MLP neurons of a small language model. Each row is named by its layer, matrix (gate and up: input weights; down: output weights) and neuron, and shows model dimensions 32-159. Each number is 128 + 24 x the weight over its row's rms, rounded and kept within 0 to 255. Numbers have three digits each. A neuron's up and down rows have the sign that makes its largest values positive.
After each neuron's rows, "fires after" lists the tokens most often just before its 100 highest values on Wikipedia text that the model never trained on; "fires before" lists the tokens most often just after its 100 highest values on Wikipedia text that the model never trained on.

L7.gate119:161119123149133116148139109122162099092145138153129151125115146142140166073136144105156143133098109141086158103107083151099157162127124125097157148136109123090151165204080157142121157136164155064132112119115110127120115163109109117150119138138112130140158107135113061116126145111118096124149127166140122096106131115117124170125128132105108081121092146135141129139150113111152136156112
L7.up119:153097167112085160151112126105116119120132142137163154133140106143176164096130155136162104137139073115118151131131127123100158127094118136111132136115173124103149124135170149157151109122152116137148091180140108119115100146110159132164095147168096140163117110169120103133077090143128116132117156116133138097139129075160109149165106136140115162056127144116091131075151093118141103098129
L7.down119:106142121099163086171142102118101125105145151170148130161149123095170129133132142124097121114160149145141135157142128128105104130101106085155131115149131148089128131126124152102106157149140131141095197129113129115132131134100146151117150108123126122131072201132170101134074126110138116108152089134148121104135134117150087183138134098107138107124092136094117115187139132134141084143129
fires after: "oun", "ic", "ir", "ad", "ss", "our"
fires before: "il", "al", "ly", "ing", "id"

L7.gate67:126160151120145109129105135116137167132140140120099176085097134164123140141117127128139189129133121125121127120083149161138161111115166094140145131107121109129092127142133161154134135096118116117127151156111162102108121167112119131137147105105121160139129110147087137091110097149161094068107122108154165133116104121059130155156104143118172165120158155162124120112154114110113159130113
L7.up67:155130131122137109089120113109130150149170162125109190126113109138145090122091113129117116117096131112145093113128080122084135105094123117128149116143104136120106138179123164132152126133186142129144153158130141162138097086115098135098144136148147158102159135112115150106116082138116160131086165091123130157092149132162118173112137151123086117166109159123143162095127138135121106127134
L7.down67:131132115166110098105120118137086132136100118145154169156110178112164158133121155086087145121142120153119135130151157170130119178084080136171094115100119113118119121144135106139108138125135119145072105157108107132161179111116113140151121129147124150165113121107118159137165113151078140127156132122131122116104119143134077136140113075161072166105110151110100113141131095131130151107108
fires after: "oun", "our", "ur", " Part", " War"
fires before: "il", "es", "y", " of", "er", "al"

L7.gate232:154133114111104139145152108152153149125171106181184164144125132133123108138172159125150121096091134141125142129102140153126156060140129142148142141151125104085101146146144098146130151131181134133104125112165085133127094132132132115152145151107114156102162091102190110118147131127108121123076141123105141134138107149138186147132088106134127152191123096111106121132145092128141138097130
L7.up232:132098115151153122148133133129126110161145111093096087160136092126110138127153097112138167116144137104134130113102127099165147102101165141116121145115173143167130133103111133098156160117176093136090104112132135141134168139199108136123110107124142145131105132100136129144132180131149126087122101139114148140115123124134096162131169157119095114149110131081135111115126132162090152115112
L7.down232:110094159139145117134144076088145105143127098145139110121097104164132108163176125109127158126160063118127124087139158102112104128123115171091170109140134128157147164117170113174148128141111080120110143139107117165121160123154101124135108149126132155140164139144117116115131122105117116104134101097113166134111104136173098184107110111163102107121111123115126156153165111146106195140113
fires after: " |"
fires before: "|", "\n", "om", " |", ":"

L5.gate103:121141105121063116116128126117129108132119114111116139085136138090096143154134104143098135149115149121124124105101139130113139161122130107127192115107113140102127086165139141092166134126162139131085093200156140104099079094139146133142154088099117161156141144141154171080120137121147130113134150157115171123144089148187113145168098127134125093134100135144196110128123107154147152133108
L5.up103:125139113111125137167118122109124111125134158104139096115091087118070099089206167134148124131150144141123102142132136161136116114129097089133111074118113105120150138137162125100110128097168111103133103125105202180111121135129146159101135116151124100115138139099117114150124131101155136065123154114133119146143101113118139157116118123154150129124121139113102103154121111117168177122144
L5.down103:117125095145092112089094147174107163097143092134141139149081150134164148118139114099163122097153098141134073113126091130144142115083142151143115100146122164085102108109135149122146131094144162076131148144129170095149135128101093120161178101123121161126106093107081155126157126122073155115154163123154159136153122119129100124119116130124115146132132134159152127085125118131145140146154
fires after: " ", " s", " n", " o"
fires before: "er", "uc", "ur", " to", "p", "ber"

L2.gate171:134142140172150155130156081106129086125146094149131103157116123140133111142129137082143126139086138089152136132121095131149195136134146097082096108073179111181149130143137112193132159111104109107117146124105118129169119119128116132126136133157132163107144088093117108108143132157154111119123117117141198147120146133142130151105131116152137083176142099122129112097094112148124165135094
L2.up171:144118145161124133134182114138112107125171117140128101165132124129160105112107125151138107108106089122156138091100127110143157141109127116089106104104141133138113127146166119187108136110110076110128116095087130138156110143149124154133123150174112152110154086143075136165140141105126093107163094132138175143159117129112116146137138170111126076158175094137141111118118087168143170094113
L2.down171:107119149167136117081133146152107102113163144128164165137121106106164091159145128125133124130152114101132100098127115102147144112127149157145135103157124154099093120103133120178149161132086151129119136051153091119109112133130152108105116118116121128106155090148086161075139135108152105132103139102112107112126187151118136167125122145119122116174144161116165101158126105139175170096140
fires after: " |", " 0", "\n", "'"
fires before: "|", "\n", "F"

L9.gate221:130169090135124114126122102145150114134133177124121119177114134125134104152153115132140133150097149122119124111108170126150145127148111106149161098154169124155078118151129148122153127108094120120194081147110119083115144131061122154104105116092069135099141112156143125127136142140125134114130101141130089119164068145153127150142109166082135141145169120134132091133085136140140122156156
L9.up221:155125139137151150081142064113139084122157129173119122155115106122104129106141104139122139167129106137143125108095132138140131100143096124132122130115111173110129122122172139119117108089108123125162109172170161130135133145091141174134153121125108136126103097115146136113110119167149144120072120119088113140159122137145116156185146133103146129114140087199133100109116109136111134108069
L9.down221:082117121172159130128086146105111114133130096166141117161157119074103116137147122125141174136129145163186148171163132104148081147123124112124122132108135115142139145120128095104080117116114160135101153106114130155104102102115151167107122129161147166118107153127150137115117124111126075108122151131098135126178140076051160133105110120149125128113155094123154091133158130101142150118155
fires after: " e", "al", " E", "E", "ate"
fires before: "ly", "orn", "th", "."

L7.gate151:132102140118102130140154134105121128095145142150129139149123101145118156147145104145097108114155094110113123135129138141132130091157136135118145135147123113134133078137105131122150105144105077141077131111115129110103148196100109117153127150123131074133153113126114110163153149154184143124088087129131108120149079114159132147155087132121102164109102149142172102094114171149116086087137
L7.up151:127118102117141136126168109128125112119137153155122117138095139144118130105136126116157128111156132130172085143087139106136123142123137099102050131133137104142064106119106086137124155131142113152132093147110124131137138155109112126110156159096170132091093139137088155106100134130167090133100097203085095167163184066097142125108122139164124105102163151101096108113171118151122137133125
L7.down151:132135133125122132107145135161103097117128132116134118142149094183109164136082118141127135145131114074117150159077140148109101184088104140092125134149135120155144115120119126154171108094094128141082121130090144176136129159130129112158140107106164143120115168183133122133172128143135161108129103173147148094146120114112115119098095112115104070096125067124117142136123131154120090134138
fires after: " in", "th", " In", "l"
fires before: "t", "l", "it", "est", "as", "ant"

L2.gate232:142155110132115099092113176092114075153113130097084110112117109115187146148117145139114169140120123074112131141123088133126119106131155131148167111162150143079132121157127144163129167148146112144118124102100111097120126180087113145136128152097123095116117081110087160105168107111128126129189110172159158076118152157125167105167159129100167144120106134149108124120122135131153128115131
L2.up232:106125088097095105124142120137115083116108119135127115121123145169144115133163167112150148166163141099140136108119058120157156132133125164207169113133114140082122138137140120195134182136138123163133136101119153129108117173081144111116126134118131121119174118130101116132161082063165118151144111157138154126140132106122194125143143130138158146168102099151115120108098146127167133118109
L2.down232:073127147085115149111125118131129138098145099135154075110143141156103069123163130137118150127150157151118139090147130124171148140149134133135129146111126124144145122106144165127140098144102131110113136074131150191128082122142142114105165167135154142077159138156122100139105134089166158122144174134118157140123113078106130161136110107145122125129096097100125155111094086159132123171109
fires after: "\n", " ="
fires before: "\n", "A", "C", "S", "-", "The"

L9.gate245:076131116110139122152164117166115145132146183171171106141119121121138081079111102136109125170143129114149082127121116136126145148150121169080140122146117140162145119137112109140154150105111116127137090136114118139111121120172139149136131128108115109135125118102072110116115146096085129128148105128129117089187126073121142113078127128083142108157132154135109138134127164142139132107161
L9.up245:086106143121169126150136102172135186118138099181121149143118132080172125092131113141065177152131089107166117124108126144152139127104095130120159133140120164192158129124140092136135157122078149129084122113130099127108136140139131093115106118114126074127103127089118131149132131136078145144122117147114149119156090170105131118114150151139132108121144111152141122115173126170094144146133
L9.down245:157131151109142094139175091165116138135119163167127102081128072119142119087170121134113142152124119176094137136125131125150161119130123150115174127167077090136171101136118150124151135126094138153144119098145137145137120181138120155120147115097104140112099141126145084133126148146098179116111080153105125128125118092150161128059136124113122123112187141113153136057103139119081126096075
fires after: " comp", "ord", " the", " d", "p", " rel"
fires before: " to", "g", "vel", "ad", "x", "te"

L7.gate118:168137163080127132117127178124193115118117130137112135140136127114114144131109107145161096148148150115130106100129141125109156137133174102116200149160118103108126125120161097196113110101140116101137151138118147107152138129097084090097151113124052127090084153115145119095132162158163121162135127127105139104128135111102144160140103099118149143139080149122121137140119110120090124114137
L7.up118:122121144098122069131113137141155146131125069108104139143084148136161132110139124153112112101113097132145110159120111168118113154122130141149109094191111099152091134103147136111146100184128128110140089137125147114112159119109107121078123122087087109133139168121114112145124091117116126153187162143111142129166129161122134140126143129145114116161150101148124110143159128110124155132110
L7.down118:141165105144096123162173137137147111153112138116129121104110120105110145160132184136102161109118123138137114133138103122122143148110094141119105166155167138122128139101150120139099182153095138139123153135104124141080122158113142094145106106133129168153146105146099117091105118152141122199087102163153116136130162135113114117116127128117127144119080172114093108126152108175150144115136
fires after: " de", " o", "c", " ac", " ag"
fires before: "op", "em", "re", "ree", "os", "on"

L9.gate7:131140116128091103087136140070154115126151136105094146189165165154129126096148095125154125132142069120129147117151119088136130104093140152121123114108068106122106130088143113197111151124139126132154161144141130122150118153094140107134088118108128136152128136125094123092115138107115148134142116152149148119119130085132165147122097163124121141133143113147150117136122151160138086132132
L9.up7:158086150153134100105128149150133125125122100157088135140095126144101145183106144138121114145173098111101143145125087101093110196089155168125099115133132114151110108157123135117111141131116167136091161128125165118154107105132137104110090134139124150152145126092122102104170114148134101092148085099153181125112121131132164101129083111116155116141104113122136133130110147147149109108114
L9.down7:143138136105110139124132101170091141119144081153115096105107177150139126134125115146155103096109112121134150097135125118103129139105143150156154126125129135100120164090157102117110137139103105118142119146126129135132155141080095130145112088098131108193142144137116176122126146132117091121145135118185157149111169128129097117151104121177087124132119089154095106152114133129113094119093
fires after: " pro", " in", " In", " Pro", " o", " p"
fires before: "ess", "am", "d", "ational", "it"

L2.gate384:126113135141155157108158121146090119118139121144109140101159109130134125124131137136131142163140121158124114129150147089147130129090132152165141081144131137191127174143123085129115107074117153102125136102090152138124137107122120099153161118097137168179134134130135110111151117113149122079157094077110123128100100139122112115092134105135060071140133082142132120094140131139157109130124
L2.up384:133122144126145100139100158102085104132178168103118152120161111139166110121114109150162148135144119142101128159128101135164091122092116129136150142145077121119133119168174110122137121149137151118139131071165157148130153160104118105132168174105111078126101116143103142144131138147127096121144086127127119133139077098137141114150124116111088120095138096160125152124132140120082106173079
L2.down384:130128112082112115120117100144143095098117156115139138132129114094151154150095099163116136106133107130127154124133095151112067113139140120150149171113129105126143101098131112094115148168115110149080112156137106131112132150106123141116096157099152127130126113104147143158132155140085082067133143183142114148107130124119154084171137137154194145091135145104139146127151137125112139183134
fires after: " ", " se", " e", " a", "ass"
fires before: "al", "y", "th", "ine", "te"

L9.gate218:140106139169156109111115128140109101133160137177123111150141150088137142155139171111181138162077117133147130115102145156103103108135120114116158138121145140127119138121102138096115111159156135059161151153128122138095122168083092119109127107117132149151177107107104120186126116095161117146163120133099147130089132115108101121110097123108067143092100130125147156118125156152176127118104
L9.up218:102098145177134177113102131093106135071130108119135125103151129121158171097145128118098159148115135187126157130144131099127099122121119098078120101125144123133131132137152163156138111121097156134126118130113127104115149135135121087145125129105099131148113113154121098103109127137128162141148212106114113103115099148117096121169122127149101151127091134112179124194101149139118125117111
L9.down218:167118189133121110136124154096127141136151145166121122197129096107104130156143141114113113098166133114120153124124098120109123166150122128138143081121117122168102152128157118127108133129136136141088159135153150112139111150197152130193124125123145147135172124133129072108158146109118142117133132134129088121171113135185096135129101096146129079120143120130107109059145128128134094149110
fires after: "oun", "our", "r", "pr", " serv", "un"
fires before: "es", "al", "il", "er", "ge", "ay"